From a checkpoint of a small transformer trained on Wikipedia: 7141 steps.
MLP neurons of a small language model. Each row is named by its layer, matrix (gate and up: input weights) and neuron, and shows model dimensions 48-111. Each number is 128 + 24 x the weight over its row's rms, rounded and kept within 0 to 255. A neuron's up and down rows have the sign that makes its largest values positive.
Before each neuron's rows is what it responds to, as a language model described it from the Wikipedia text at the highest values.

Infobox unit conversions. Digits or slash inside parenthetical unit conversions in infoboxes, e.g. 2'20' m, 352'/'sq mi; also table pipes and early word fragments like v-acant, par-tial.
L6.gate6 [150 108 125 137 119 133 139 136 163 112  99 150 177 124 154 142 137 145  84 109 150 123 131 129  92 142  95 166 154 160 127 159 150 122 104 112 106 142 118 121  86 151 107 136 121  97 110 117 128 132  97 171 152 108 131 142 107 107  90 111  93 171 129 119]
L6.up6 [128 135 148 153  92 108  95 125 142 141 141 142 127  98 151 109 122 140 123 142 164 128 100 142 102  97 137 120 126  90 145 131 162  99 147 148 113 122 115 140 111  96 105 114 181 133 110 126 138  95 100 149 125  96 130 145  93 126 124  86 127 152 137 141]

Structured list delimiters. Line breaks after table rows ending in |, "- " bullets starting list items, and ": " after infobox field labels, e.g. "Deaths: 20", "College: McNeese".
L2.gate246 [127  74 127 127 145 142 186  65 140 145  91 127 120  84 142 115 107 132 103 131 131 108 134 132 115 175 144 127 149 132 105 120  71 120 120 123 155 122 113 132 139 128 155 129  84  92 160 126 153 114 168 130 156 166 169 104 125 119 145 175  87 144 117 117]
L2.up246 [122 123 136 138 174 155 148  86 137 132 121 101  94 132 159  88 102 107 124 136 126 105 188 164 125 131 116 125 147 131 152 111 103 107 106 157 161 146 160 172 151 147  86 120  79 127 181 129 160 152 111 167 132  98 205  97 127 117 120 162 142 140 126 122]

Name-completing word pieces. Final word piece that completes a multi-token proper name or year in biographical text, e.g. Purb-ach, Cooperst-own, McG-ill, and a birth-year close paren.
L6.gate300 [142 188 106 138 149 131 117 110 181  85 144 135 130 138 141 162 132 126 159  89 139 144 130 119 126  82 159 123 126 154 134  94 191 124 118 133 126 151 117 152 140 109 133 108 150  95 132 124 117  86 152 134 135 123 119 157  88 124 147 131 144  98 140 114]
L6.up300 [100 160 150 137 119 132  83  93 127 125 128 152 158 115 143 113 148 140 181 128 147 135 132  78 181  64 105 123 135 163 119 144 141 167 158 142 155 146 121  83 151 133 129 110  91 111 169 151  98 148 122 139 134  99 139 139 142  49 129  93 181 120 103 120]

Clause and line boundaries. Separators that end a unit of text, such as line breaks after sentences, headings and table rows, and the period or comma closing a clause.
L4.gate376 [144 130 123 141 117 116 139 116 120 153 134 152 137 133 118 109 109 112 105 110 160 130 131 113 103 141 129 144 125 123  30 112 107 129 109 154 146 120 149 154  98 141 149 111 103 109 132 145 146 132 137 111 113  87 131 115 133 137 186 114 129 129 108 135]
L4.up376 [120  91 128 130  92 115 125 138 123 114 121 134 139 160 152 120 122 128 103 134 115  99 123 145 138 135 155 133 157 163 110 146 114  81 136 143 137  94 142 157 106 139 119 172 165  98 108 130 162  85 150 100 155 129 141 137 113 157 126 165 151 138 135 125]

Line and sentence breaks. Line breaks and sentence-ending spaces between units of text, such as after table rows ending in |, after == headings ==, and between list items or sentences.
L6.gate23 [165 120 127 116 129 144 159 137 155 114 104 124 110 149 148 100 117 118  88 156 143 137 135  90 141 106  84  88 105 122  94 129 163 170 142 154 114 124 136 138 130 142 121 139 149 136 114 160 139 106 141 110 143 143 135 169 125 173 160 192 134 121 118 141]
L6.up23 [146 106 171 116 137 159 140 117 141 140 111 107 128 129 157 114 135 157  93 171 136 121 119 125 141 134  93 109 121  74 102 126 141 101 135 171  91 122 165 140 139 121 120 125 161 137 145 138 100 116 157 128 134 158 148 135 126 160 143 154 131 138 122 160]

Copula complement start. The first token of a predicate right after is, was, became or as, mostly the article a and the prefix un- (unknown, unlikely, unmarried), plus adverbs like also, often, more.
L2.gate272 [123 127 114 113 131 152 141 155 189 117 139 114 152 133 156 169 162 179 128 130 105 157 142 148 127 130 132 157 110 148 124 171  89 100 158 173 100  80  92  94 126 136 159  80  99 108 120 103 127  73 114 105  93 125 163 123 123 157 100 134  98 122 125 147]
L2.up272 [158 170 121 123 171 142 127  99 142 155  87  94 137 142 141 128 132 102 122 111 133 143 106 114 126  93 137 125 144 129 162 147 134 148 148 151 148 150 127 115 109 128 176 156 147 123 103 132 158  79  97 125 130 161 143 150 109 114 138 126 153  61 117  93]

Anaphoric "it" / "this". Mostly the pronouns it and this pointing back to a just-mentioned thing, often sentence-initial before was/is ("It was followed", "but it was destroyed"); weaker on word-start pieces like th, G, Ar, om.
L2.gate330 [155 132 112 169 142 166 158  95 134 126 107 120  88 156 169 104 117 153  55 145 137  96 120 164  78 167  87 159 109 156 100 106 129 110 116 137 104 156 172 133 126 139 107  98 142  79 112 121 153 116 144 184 113 122 113 115 125 139  86 141 116 104 165 142]
L2.up330 [150 137 136 130 159 144 123  91 123  54 120  86 111 140 147 109 117 157 101  95 105 123 101 103 150 140  96  77 169 168 115 157 118  83 136  99 139 166 145 135 108 116 130  93 138 104 140 122 107  74 123 143 125 114 137 111 162 138 158 129 132  88 113 130]

Infobox and table field boundaries. Last tokens of infobox field names before the colon (Time zone, Release date, coordinates), table cell separators, and blank lines before new headings.
L4.gate213 [136 152 137 126 132 108 106  90 163 149 155 145 157 106 141 126 126 121  93 108 170  97 112 111 112 148 131 130 101 141 138 161 129  95 148 103 106 148  92 139 169 138 163 133 107 117  94 118 100  78 133 123 130 124 141 140 116 108 117 153 148 145 122 133]
L4.up213 [140 126 152 157 138  86 130 111 149 162 134 108 138 127 142 139 116 118 103 124 142 123 115 120  86 142 140 136 150 161 148 136  89 102 159 122 110 145 177 188 164 128 110 135 136 153 107 141 107 127 151 158 146 100  98 174 158 126 117  97 152 135 126 136]

Field-ending tokens. Final piece of a year, name or word just before the next field: table pipes, years then a comma, as in "199|0", "Hans|en".
L2.gate207 [149  83 120 176 161 167 162  62 137 145  99 153  88  88 110 114 122 117 132 138 133 124 149 118 148 115 137 129 170 123 118 138 116 137 123 162 139 178 132 136 131 125 110 102 125 159 190 131 116 112  97  69 150 142 130  98  95 141 136 109 133 126 128 158]
L2.up207 [110 146 142 102 144 153 135 174 154  84 101 142  88  99 130 114 105 102 114 139 175 163 167 130 140 150 147 136 117  95 146 114 124 178 107 105 134 102 136 134 142 168 146 111 128 119  91 106 120  96 124 122  98 136 100 133 160 121 103 131 114 124 113 134]

Table line breaks, mid-word fragments. Line breaks ending wiki table rows or section headings, plus mid-word pieces after a short prefix, such as re in dream, e in Live, re in Shrewsbury.
L4.gate278 [146 140 120 163  43 111 148 109 179 167 101 132  98 127 109  79 161 132  73 134 133 125  98 130 144 124 149 110 124  98 112 118 116 101 124 116 162 138 125  88 146 140 154 163 115 137 140 135 113 149 162 132 123 124 165 110 128 135 146 136 120 118 157 152]
L4.up278 [114  93 150 103 151 124 148  91 139 128  98 147 130 132 101 104 171  93 144 127 116 105 111 116 152 105 106 120 182 100 131  93 148 131 113  96 105 172 115 116 119  90 147 117 163 131 107 137 122 114  73 109 140 124 105 125  82 151 136 108 107 124 151 115]

Structural break tokens. Line breaks ending a table row or section heading (after | or ===), plus some clause-joining commas and and in prose.
L6.gate211 [120 160 135 133 152 153 140  97 168 140 103 144 149  99  88 113 105 163 106 133 134 126 105 128  93 175 100 107 154  81  94  94 118 123 118 162  93  88 101 129 153 133 156 141 125 126 154 158 139 123 138 108 130 154 173  98 125 105 107 136 109 143  90 129]
L6.up211 [136 155 119 130 143 139 138 100 131 159 108 139 129 119  95 106 137 103 150 118 127 133 129 106 128 114 111  91 168 143 152  29 160 129 139 128 129 109  89 155 125  95 148 115 136 119 115 142 156 128 153 137  72 123 104 132 124 126 164 106 161 112  96 133]

Copula before predicate. Copulas and auxiliaries (is, be, are, was) and object "it" after made/makes, just before a predicate or passive participle; also dis-/un- prefixes.
L4.gate166 [116 163  99 120 184 112 112 104 147 121 103 138 145  95 138  92 136 111  97 121 180  85 121 132 132 130 131 147 104 131 130 141 147 129 126 126  64 153 143 102 140 118 107  79  94 115 125 140 150 103 136 136  99 107 163 110 142 126 135 151 122 154  73 119]
L4.up166 [107 118 105 128 122 141 137 123 135  98 125 130 144 127 136 145 168 133 155 143 143 149 125  98 104 129 123 188 135 131 100 158 184 122 137 141 170 112 113 109  55  86 117 106 117 107 119 128 149 120 119 110 135 150 176 101 170  98 107 161 145  92 135 127]

Mid-name and range fragments. Interior word pieces of proper names (Stock-hol-m, Rotter-d-am, Win-fr-y) plus digits and dashes in year/date ranges and table cells (1978–79, 1928-1996).
L6.gate135 [ 85  99 106 153 137 156 157 129 143 104  93  80 123 128 116 120 149 157 116 148 172 102 111 148 115 126 106 139 114 145 143 162 136 140  74 163 136 121  96 165  82 169 119 121 108 114 169 125 114 125 128 111 189 100 117 143  93 137 150  89 120 134 163  93]
L6.up135 [120 139 131 124 114 126  92 108 150 142 115 140 111 116 140 121  71 163 115 113  87 123 166 109  97 118 146  95 152 112 123 112 151 117 141 148 152 153 125 162 143 108 125 129 113 141 122 136 150 130 115 129 121 116 125 143 108 111 157 110 150 125  89 139]

Infobox list-item bullets. Line-initial "- " bullets that open the next field in Wikipedia infobox lists (ZIP Code, Genus, Occupation), plus "(" and "| " in numeric tables, e.g. "(54)".
L4.gate267 [131 144 129 110 138  99 157 112 122 134 148 124 165 118 113 136 138 150 129 160 148 113  92 150 118 137 108 159 129  98 117 168 132 115 130 139 116 120 137 157 102 107 157 146 143  83 125 102 144 143 124 120 108 111 103  93 108 135 131 126 151 147 142 112]
L4.up267 [182  92 150 145 101 117  98 116 202 170 130 111 145 150 114 113 131 145  89 111  96 133 135 125 123 123 157 121 117 170 152 142 157 148  95 105 126 174 117 141 136  79 100  98 123 118 168 140 118  96 136 111 145 113 148 119 141 138 144 158 154 136 138  64]

Sentence-ending period. Sentence-final period plus space, including after closing quotes or parentheses, in Wikipedia prose, e.g. "season. They", "Germany. Emperor".
L2.gate248 [163 119 132 123 114 176 107 176 102 111 100 139 150 123 136 163 168 121 125 133 102 105 108  90 133 132 143  96 171 106 103 105  97 102 123 143 144 108 107  48 148 141 127 137 148 126 140 126  91 112 144 116 141 125 113 128 117 103 147 148 139 145 116 110]
L2.up248 [177 132 115 100 123 118 149 165 110 103 111 114 151 116 125 149 129 135 127 126 115  95 129  92 127 105 127  96 157 186 175 131 117  77 148 110 128 171 125 120  98 154 145 141  88 103 127 152 157 116 169 122 123 133 123 150 147 119 175 112 116 122 130 103]

Table and infobox boundaries. Structural breaks in Wikipedia tables and infoboxes: the pipe opening a new row, blank lines before a new "= Title" article heading, and cell-internal tokens such as ( or Dec.
L6.gate246 [136 167 140 146 126 146 147  88 131 146  89 160 129 106 174 100 161 130 111  81 115 121 138 132 127 155 187 103 138  86 131 114 101  81 119 140 124  95  95 136 127 134 117 107 165 140 150 120 109 112 108 156 124 123 130 116 103 101 124 152 120 130  91 139]
L6.up246 [147 171 135 155 108 122 130 138 150 159 110 138 127 138 161 128 101  83 145 100 102 127 145 159 147 124 158  68 128  93 169 118 103  77  99 143 129 115 134 121 116 138 138 124 181 142 125 164 146 129 114 152 137  78  81 133 106 131 140 156  93 104 124 154]

Clause subject before verb. Fires on the subject word of a clause, usually a pronoun (it, he, she) or a noun's last piece (game, order, regulator), just before its verb.
L4.gate216 [142 141 107 150 156 120 182 106 137 101 107 155 106 139 159 132 120 140 142 151 127 103 131 110 139  98 146 163  73 144 106 146 126 146 110 132 133  97 123  95 132 137 129 157 121  71 105 124  95 144 158 104 169 113 120 106  98 111 173 166 112 148 129 165]
L4.up216 [166 146  99 146 157 119 151  96 122 132 115 122 101 137 120 122 151  99 154 130 146  89 114  95  98  98 125 162 110 185 119 121 125 134  99 118 171 113 138 121 165 108 148 147 106 108 102 127 134 130 130  95 124 109 126 118 173 128 150 134 103 153 126 160]